MLP neurons of a small language model. Each row is named by its layer, matrix (down: output weights) and neuron, and shows model dimensions 208-303. Each number is 500 + 40 x the weight over its row's rms, rounded and kept within 0 to 999. Numbers have three digits each.
A block is one neuron, or neurons of one layer that tend to fire together. After each block is what it responds to, as a language model described it from the Wikipedia text at the highest values.

L2.down138:511561458511479518469427562458592511536471525543597490511471527472455451484489477455472567499503508572443557560431522566444531575509476464447454541508574516518505561486487510490478455557540445476458547487458496528536534538448412497479500500503525523460475553504495599505446483468523420416
L2.down231:486466454517504465544519461437454518508476585605472530592543494435548554488504478434518553501571481479556507486515484611485452531491479520444493505495533454561540546551472470480528442497487521581447522549465600484489470501479542620490524448536472525552448616444506506488511483523571505511
L2.down370:483559503443441528520523509490563516462518487525516476428447471470447493530521485538504519430504571551514483548512502494468537444504487485522492474540529414423532559521436545544414558514501484593486540527463453464463484493466470510484450529463489505450447520501517450489589451447511512459
L2.down381:496521461490484429456486466461525521501547485495514488535634571503486526509491377539452513435506543564541514521482532487429527551506484417500574446503505530540499499499525454518494532441481503479524549491510543531502517560534473527404518452504433514463478491566508572513490482520492468518
L2.down510:545498484410524541518500439528510469467538540480520550498417500497488532482480518562503451525498479525492547509522463515476489569454484482502512486420471496506471495495450444547487457435545484466443514538521510531565504535552459473532487560528444539473468523514481493460509563491471557513
L2.down579:494499477487510522506540491448460561540545582583508490521450543501503562478499507445482477561542491449511531492456485513451454561490485590448498509489551549422553461527477423491535461558550508566551549446399496553574524447503518497480448519489505536424601494509513507482512554434535449457
L2.down641:451544539537516500439418507507479525498559482480499465548587380479479531483455553483498582494551466523542478511522520507519541461518481480502550484500503439502501574490578508439552498481496497400607432491486515500551435469538524510572464460520414458484449480480556479443432511555441464521
L2.down646:463455531553483546460498492531500507535509459531543427552512470531498521530489521492457472502527578550521468459436495411504485610545499526468481494475459491498492485447463543467500484491542514499528489430475487449487493510510572454474457461494446538429522588460485555449422482464544494446
L2.down664:546563441501506503506524476543479485463605493545501485550458427510545498533557570514518445496490456515539571476441498464475542539531465411563523559509514531600507487480521484545507525516580530557475550460461503523467517506506517471494477442523488513513427541538494493473451526547494430474
L2.down721:501494508490514535539547519484534533504487479518521528374456494522479515489500511563553479443571473541515449502496526460487553557475466522456508531510503551534460534537523497433495506513460523537472464534471458509564482540535515583577582513565527503442469489523511466487548473527577554503
L2.down822:472478525443504500523537439499475541509461460519515531527537462498463515480444477478495525506496437503456481531496549518472444548546530598515491569563444503496512518482432494381455565564531530538469481531499508509493503483485476495447535539483481509521484563485463513528505531502474458564
L2.down826:499503515552475531544529458503541557522530451524519545481470514481497498478476541487531526520455453494502502507450475521444455562424492436446538549490478452457459446478474524436513510539555486427409528504555476429532457525532513469547475517471517548462463507508467497487442575453486487544
L2.down975:543521443533488517494541467528524519534467501612569571511539484469477487477521501496446507591538484459500456554493508503397562510534523468462479484434522487507475480537458513471520456506552586528513478581494538427465517510478501576500516555510506482512455492451470509443475472489459505535
L2.down1064:491467491561471524517501508513441476481416551539511537555476461475529498470509509489482460529464456615443416607401559474517501522505558460494444464445472575521519509528486489461461486525483529532549501534506494522478538533510468529519511551572479558502455526387455490544533575474480487484
L2.down1098:442434488532523524477485476496506519524525486487483493524501489551414480445452549527529427478481487460534514443542520504516592439498430520481478632450472526509425435561484460502562469541452555467534487498510533459615468513499525450527479460511599417471522555490415557425490502495493493484
L2.down1175:500483491481580457434561495455498512500527558488467539440537523521484579533408467503513476499499559421471452479493453544547468487532472474522468469451483480503483435482470492448589496471535499462480429532580536506539449472551497505469444477562515465421541515570548510598448536542476474442
Word-initial verb stems opening a clause's predicate after a subject or auxiliary, such as form(ed), appear, disappear(ed), prov(en), plus parenthetical "(Note:".

L2.down18:483495556563469392491461425487493476485472471507526566537529451494563569496532513447497496500517497507535460462506475499450458475526481482466455496548585449491424482455518484538524500499473524518471504482518431467465498496503507474492507516467491560442566503482583521522435521468485476502
L2.down174:463500489483423549529562481496476545479490460481529502490520542534557479523552498478510442534549492525548532490570563539603463415490506514514524493482468468534525518495529506490446534459526497517449482555489416470492481533496488477484461450483501500438509559497519505508451503516488469497
L2.down287:470499541530494557474530501482468438534494493445529577508497476504519538540476509531495527523496486507430459524406488502482516506551416502508590465471450479529455559472553451510548462468545507420545490577439528499452507474467502496504506491468505540485563485480542503507514500490465444504
L2.down359:440509518521508510466565530575498565499477427475458479538568538520488465508491501525526460529469518426490453555422531562512562498525518502454434459493436538517504516482526465522452517539511504478468474517487454497515565538533525608521523530531509539511571516520469555483544551615522493434
L2.down402:514477444468467504552538489545485536512436440483511459494563569576521517543500502464469461442424509448487466546416547500456509496490504503493437503575506529576495546468512489448499558544487471547478487478467560476496502480509430555486486475528483535504557441409523451496471496450547477493
L2.down413:546466478561471503500533588508459502528501439505529421499507561506539475514433496484467509607441464543498505472433516513517474495471471540539563523495538434507473524479519564439465512478444453561489564516466506517494522472471465518491491479550492615484492426584463457458484559516542461489
L2.down507:526433441562506495501531507506594466449549585492491446492520528528527473507516601477419432441562502482522535446517464519488541476538474527481436426500454470564565470460453430455419465507499525492501525484537564493471471581461499458466580480535464486415567523550497507551511492512480530448
L2.down570:547476524444536465528463522516484499441471536437490506487428532567529500508498529608502447559495508411434543447467508487452536509501466501530559542485484513562533506484564496453484479479598555540500541457471497505493459537531542483507474530571524493466616491518452598472483453482608518419
L2.down682:475486492520537595459519597482460516518513515478540500565482488474456523509506455598463618569503539490556475545483527485558491514505430518543534492564472475501552500524497595431497502572463482469461510555550484463387535544481588454517474519541446540416511422511465527468487428469480502494
L2.down739:534437483522504497526491437515440543473459489524521519423491566550533457569462489473458540538535478509486500534470517546512537469483428529441494513485500494521443499528514420526466466428546548552496435543514576513477551393540489564512579549543500486410494459462480487476563543561464516531
L2.down769:513555479433591570493481578603510481523462463497427493582614443556468474520419558451548437511521497527484569523602518462476530508556558520566471594505530525457531508474538441482484513558553572495440535490487412489523496509423541463545525588538531472456528523531459512485562501487489529444
L2.down896:513523545498500511483446480507552454470539539497513479499505473477530450525477577492590439545560461500538471480487487581518562521498505570498472463536495432482452406439510518559584472499527428476530579493476518550571485465482519472487527518497427461468516516473498485486515444463545515451
L2.down1087:570505513487485535498460581519484480528452463543508531624431560458477546511479477475532492493502463460500485558491497610510506499481484508498490548457481481416486466533511527504470444489517496489490473496461423474531491481462470535409448491512588490440457552572500587552527419484403491478
L2.down1155:490467519449484496413481504374454449531527482523533468493449535562472443509440461490526492509618497473493551520517483543445473499510500520440524483474540474513518549502532476551453407462557570500535487508496529465573464458509502492522583527530520530484518484456491513481453502528445545476
L2.down1220:488520519516502471481530547488466476480517468485536488479495500494445602495563458492458530506522461521518547515567504511468545557501494459480549530549432501472465513551557448547496563490512504531567473506489554464501493496498487505494501445536530565462447542534442529491508540574537426487
L2.down1237:516499494476526485564444478468496496490505506465481496501497434460553468528527447486461515553547525544502463524594447511466568555476497483542531489562536530488475483500456561520553487493420527481529479522479431424482455449428533511488496559582460528468530509448540556479431494552451501411
Negation words and auxiliaries/modals right after a subject or copula, especially not, didn't, would, has, plus was given/forced to.

L5.down9:513428443439532550437508524401540482491505466502493509465458551491470502497447477491405526518571526515431500589593533527498497494497505497427471512494507448535499488512516529582493478416540510519531517551526528477566475454514480508511588481612572488546533488502535540477535543548495530479
L5.down164:479548528501448450474504562522497493453550593482533480454481484505468507539488492544439472542528395540464529466416504475521450482486484510487497490552495506595478572512549460471453480419460483494482531513543432463500507495518455392526518525490570420494542527435498453539476474456508516481
L5.down980:633574412462502521528440463489489469465608446479424429478479545529478468497463510538551540485526444479499504548496538494464554524503531538437509532467494509534506532530485509636486450447523533488501462473460525490473506480464457503467456528531499464571516502519456492496468489524413548556
L5.down1267:562553537471522484414504465499555498521501519461512469464538467469530569492491470563464447503492512522496542499423541443487474532483485447443539481437531494476519552552500563590464495408502486540554459458500540448505485473529444544440551462446496418536576540471465478568497517538483436494
Function words directly before an upcoming bare verb, mostly infinitival "to" (attempts to, effort to, used to), plus would, must, that, who.

L5.down596:484468482455514501516565456432521525553467465436488568549487470564504479500511465454479407505556554461481462522457434578492436605533529642495449515512585467528569471448567426482477524480508479497506518546480545514531418525412559446543517510471488524516469605457467516542497513452476555511
L5.down807:493520563490490437497446425533568468567464484550484519472621509461503494533485587534491392463543460509599548442404449495581449531492510471435479433478480515536533551552524541555541493571485478491486525450491512473507507450519525427461466526416559534478526452515557460520467526547466460548
L5.down881:459487448464486522515585530503507560472518568468498460496540493484570476497485540493435409533504571495540517479425510478505492585455633530542468518518491558481492496573552508579520506554539580501587477534473489586579488528516497535510452482492517445511503535510479514500567510469520537565
L5.down1035:502532464485462439487458523508504438430501447526437533595490439504515484547440467484472553484481541440508466436499508502503506448479444464532417509554482509503540522473374507489466506543478499524486511431510509500454485531524509480539506469554491507507561522527503484486520495544519504562
Closing == or === markers of Wikipedia section headings, such as ==Release==, == Background ==, === 2024 ===, plus some opening ones and rare heading-like phrases.

L5.down130:551582546543469492541522547527518499510546544536496544499514530484490591512483532545550459504477455466461523489448497563533540519508475497554481546604512511511480487497585422486522463486472471480478415518554461583477520527432488517566467493514502530555446468524463498469499537541550531491
L5.down562:462443518436443483467504499537512486509459524434600542499463514557532421460495540572499502495482461482435496494502524514547490493520530573462572592533512487543454432502506546496543474514455551519498492501491471534558460530508484555519526544556455556526481526540440530464509470430523563539
L5.down723:503501519534391490545493560526485502529492569466502512515534480471579496409464535480455490592460446486483509508494606582456464425494493432446423535496520510537454513567560462467502501486528490499533466496484545554473513510431530505559463500443497507439501528478541448525490439470478514479
L5.down761:533494527492568496550479501509487555527454516437500527522622485536448466484483524555512560468507459494480516454591490527463521627456542485451438483489508475469466441446529454460481490500440533475470477553465510508469427525533505482489535536509524454511506517516455443542460480484463531428
Verb stems or first word pieces right after a noun-phrase subject (often names), usually followed by a suffix, e.g. form|ed, speak|ers, travel|ed.

L8.down805:504514477553526474527543505466451496471488560486461505520531476474516551504532456506471466541521437474518496456508490408517509433486529573613543431467497501527483455540468471575499466476454494532460470544577460495482453483523495524512522562485415469441503493510535504611491542482504481465
First piece of a main verb right after its subject or an adverb, before its ending, e.g. learn(ed), esc(alate), contribut(ing); rarely table cells.

L8.down273:508538504564463537488526516518514450502505489551458562567534450526457586481535499476419487498542471516461492490472532483491502513463490451429484540484491481473500487563485417486454499533502495483461462575475483448510438495371488538517479550566490455439452540447477547576443405486500553485
Plural suffix tokens closing a noun, often the sentence subject before a verb, as in examples, installations, tanks, diplomats, marches.

L8.down223:517494522435480579469490515481532502426521482542463474528413574523431491551468502501475499488611457531473531530477546509508521439566481464485430490440543553486520521499547557549497498485494516496527481480474521537457471534519493491570505469501554543557508516438503617491492558526450521556
Function words right before an upcoming bare verb: infinitive to, modals (would, could, might), subject pronouns, and adverbs inside verb phrases (can only, could easily).

L2.down25:503448525530495513501484519517456513518489466453541438496481459519429518397470460520439499480532467441492569505460515561432461550513517511522459561463507535543436572426484486540496492501475485419593485549398510515518455577484523501527547454463386457516479534562471542466496528539516507490
L2.down186:552468494498523523547481551425527555487478524514486476477472479527475492500423496509428529438520484496570520508501506511527488567524438480454456533508496528530452489507430469494533483517534501443517594483476505505495562454479519559550486544509462518478445533437466522475468504463459486471
L2.down535:435497489435470479494448519518477549506542422545483494515483485579481483505499481472442556450482515481484451537434475586536507551499480461541545527520493535483528481523454474518556466525464519511509538570433449533490526507512523530453499516491472505536509525464509479550433546506450545529
L2.down569:497526547511548429567464557487430493548531520504468441554483499506600480569539435449443470500477541458494477468577501435506543477534486581562562540542533429554529436480460529506590484518475495485498529530429464623489522497497457492541500453496454553548480551474486497533510482555488527441
L2.down578:445530582524500456570476502517460504443511448528487513427528485513511501512521423588464494500465481476497455520461536533520469502488491575484454486544452456552415518470449502524474345535516509483474478533486541490521466494445506405498506593514533537562436458520505512582419468488531540545
L2.down648:544521482460517585509526515501499489458494475475520361478475500476498501530479466520446468466513475507522471498524465411463503468492498548537475554510473516472509414448482523523518541460495470499470496557454520552468430563498445508491562533518537537517512526473476451519439461562579587500
L2.down665:456463460560484559486535496524513495485458517502463525433440534520437534535501562469475568525459517508496495501464515481539495497471503465532467418429540385523471469504472538479544514496437486496484525490551508474498527501532534548565509504539466562481524494487518460510499410487550475531
L2.down674:503470494484469509515539550477406521505473455511496507462422550484475487483516502463496557564529459519498480497500442590471484499404481380516459521495489539499511498473467440520455501555511572491570457568460475519566478493484521509514495532563448450444484489457495547461490517480497588535
L2.down772:555524455573497465503528496574473506502539539448607493461514560532459544494513510461562395529535530475560555470511471515481477527452436511571421503472473489434471459493475450417519462521491516497469506443493451528519534605466524503477521461561541524522512463555518506563520576515470470503
L2.down804:532486488515523500487504548479468485546449430513473492540479491540494549501512461572450472477477522464495529552506519492530492458550525506494469531523458473490533484462465503542497426437435535511485489484401549516531439545534585523440549517574517548491578452523471501573467518522470513552
L2.down940:566530567469452458569519492518438543461540515511488518474610530510462452515522481463486567462415516507535472434433538536572451553486477444508486493528446534507462507473476442471469496504550501545574501468513484478512533550459522455517516540474449509511444517443485503520599560517492468491
L2.down973:532436509475423511433556533480536484492474498473499435526467529584475504423563508493459447541532531559550513524535452565515500514557501562504531476538568434539504510472481501575441449438458456454527450513483515528556529524488496584443453420514592448499472486505521496504509525450530534498
L2.down1030:526552546477502539485532488448479487504540512402438511517515530390496494526638525523437521463498540518530438514504441439527458449428524475499539536475518536502521441474496553522555508474525478499411481496461522527488490501497534467444475510554553467559524606510510519535457449542555488583
L2.down1079:486475498455429558469546544451474353557538580495422551435436467451488524419537555495502550530541537527576501557537451548498500487485524447496582540522476520490478496530414439499498493505480523473518513502478487492503489440466525522429473433532526487432503450509501573473497483449515569562
L2.down1095:471429561507442420554514478452488499467497457490525470476470463555511464508497522476561497468489507521448468503452520454500458459512452501517491495472490421512481468506494582537514506476483484491487556466499510570492533555477491507471471545599529549492490549534451472459471554440580523593
L2.down1213:491506506491500486551540511489492509519510475473482509524561475547444463473573548513445508549531505540499521511564565431585491509447456428579440507416537466521476472511527594401508509499507555496523459479461507472476500483450481447473602462515461519571497488507461472449522527479520579517
Fires on the == markup of Wikipedia section headings after a blank line, e.g. ==History==, ==Death, ==Tennis==, mostly opening and closing equals signs.